Part of a small language model's weights.
Training: a variant of Muon for these matrices, 9650 steps.
MLP neurons of a small language model. Each row is named by its layer, matrix (gate and up: input weights) and neuron, and shows model dimensions 0-95. Each number is 500 + 50 x the weight over its row's rms, rounded and kept within 0 to 999. Numbers have three digits each. A neuron's up and down rows have the sign that makes its largest values positive.
After each neuron's rows, "fires after" lists the tokens most often just before its 100 highest values on Wikipedia text that the model never trained on.

L3.gate283:477496480565406444474563507487408491464414481442542569500601516493449416460431524567528514487555467551587472496500528487482550524561483502555479407510489549355546553486440430433428468469431625474544560507528428583514507495489500545481541595429521455489455549564524499519501519495508432499
L3.up283:563532543614462504504471499454490507464480518510509470512491414494460502492523546469529492411450492532475463446457439532465392503529555618433621459424576616463473481559519496433374516420542618494540442568492405447514473496596452458472518644491487469464457478512513461572428537559448470500
fires after: " f", " F", "if", " sign", " Sp", "op"

L7.gate497:530552441542475566446517569591527414564510414465565533500531465506540441422617521512480579502499477482513569440436497532496507514447551615515507350556539583464506432569555446566436510496370514463471566465501498531389429453570508507522558459459460387571518525464518512484495466584415496498
L7.up497:514465545571554451553448442430499474394502624472430528516497431508471463532519509457523450516543487504551423478456496546502497506465449508519518569509398491573466495514492454463554365514427482510629442641510398499518402531503477475551538467490391505565400467538462467485511506501517436463
fires after: "h", " M", "a", "ach", " J"

L3.gate94:571593480475487532408541514527443552461411506509482525532478549418467521516479456443558450516556456482499577607501458551458531465485500493570502536561488534496488566397491582530552540472503425412538536469438479549518505465482497470585456545466494558460507546449463415488464468410398509556
L3.up94:490491559554424470465418559511535469526547438530511493448495489550379500441572535589500401536483478547479489460452426428467486488517571594574450522477502564463544451452395482534458500546477510476421589525476468502593504556446564560566485520463521561595533479549470543455530484524543520519
fires after: " f", " F", " was", " we", " sh"

L3.gate504:448502473499521593460521462534523468499613398453525565511435414510470467610493499466450464532485463506519500486495567522370492464455515562475553447499585482470551454541423572437416558442462495528447514483505558467437510445457476535515616367523496559459493463510526504428471541460510525537
L3.up504:507456486533465552431509500427426532520537494567587513518528446449445626566458517557515510511538494488430549539518607557589549419519433461439501491528478525538386418582531523474496548591493552463568528544532493494462514518497423493523428530498367509374432487450471516553542589457414513514
fires after: " D", " al", " Al", " O", "r"

L7.gate150:503591500533422565496552556540480460491472384397549508504523495465520420394549564476572557505500462497469561552502556441559482482567508548535472495428428460465360517547480538454544468514493561460471419461496490496554461509566546509560465478504507589431493547469440517504435504496452558527
L7.up150:517500521419535534468529522485495506492504471550441485475462445576482517536465553543514402449510560483595505439451506529428465544577514496578458453479515551479477548500481458468581475485522438550505532502465424474391619489464507515558450471480610444432613383539496563460451512516604505445
fires after: " ", " |", ":", "):", "G", " /"

L3.gate316:486542531510489539575594448478527524538424531521484530480506568491567548469479581450573547522508456522414547471466409509505501533493505388499493548481488565584540522385585558500513505502455546461472602491418478598474528413506475481506495408533510407497529610473442523440504480558432416508
L3.up316:497481482421496448527527508522536539552480382564521504507555526568459488521485527524483468478455496490558539424516510521459513515508502515495551520476485633428512608480565515537394400485450490479477482559397470474596551483483502517520570437373422480520408526614388528558541418588468468510
fires after: "|---|---|---|---", " h", "|", " s", " |\n"

L7.gate282:631421495526545456418539581475462485432530498574495541452613487497528511431538514526495529586425438524516483587548472456577459556476594488459567543597473561418499471450552575427514545462475533431587520524510533541548491421538474580514475524539551467569462518490538537463494508575564467432
L7.up282:571507569503504510482569528505410472406427494474567553534515519505514427385573462538418600481431439469488549479574439467518488554509521482541489458548518527463504494460531543454490470533551525433574505562495511567488424371617513527544478468513459575499484591480595524363485485555630423501
fires after: "av", "ul", "orn", "ad", "v", "ud"

L6.gate259:485501644514411533518510411342412550463517517464527521511447491445492450594498560433507501478510465364586487514482470561459592483447473443466554370543502520470465508610566508496576436509415556521544535390531530488501494582490439506456463536497531534509496591583485441474574470440507520501
L6.up259:451527531570440600435482412562511480526548461429503508526516522542580501570445450489561511539520440442502493559472387493465579510459559440436447458501517453507499510495534452502450515511543503477548509543553505523455546614509461467517479438505450433462527515526579416467553499443498446481
fires after: " O", " P", " pro", " p", " E", " ob"

L7.gate116:593446483510506391576549484515561664349465458506494571434446553441429454463514531560453485494501526416513446534567511418468428497457507617477483370550461453591517499498531589503499525536431501539463487484540468461587473509534496479505473508468496482486448499577518572480471528512495528529
L7.up116:514508475443513524488545502538452468496386528529526479524457510556553512504551484430526494566499506565462599590487525505507455525449487510537512452469593564574513532466612417510488526425507494496473482437477487484430447491441456443542581514585463467515599468494476551488461538501467520473
fires after: " "

L8.gate476:530562504521470560534473454547530603530422547487472445548504528442471552574506459491382558386518373536549429509493488526513548490473559441476531448419496472612460579578496441446468506615396406463501468498499529510439509497454466542494493517495519491529522434467525550505513562470520490505
L8.up476:506573559532560492493544476500497499458501608523441517580408574513451528468497518350495476491445453475473377479472501597471570496477593530618423508433510502453472532520593450506427528500485507517487395540588416519476481434558520444520494517492534592438399413497484486461419565511467527520
fires after: " P", "D", ")\n", " G", " c", "ST"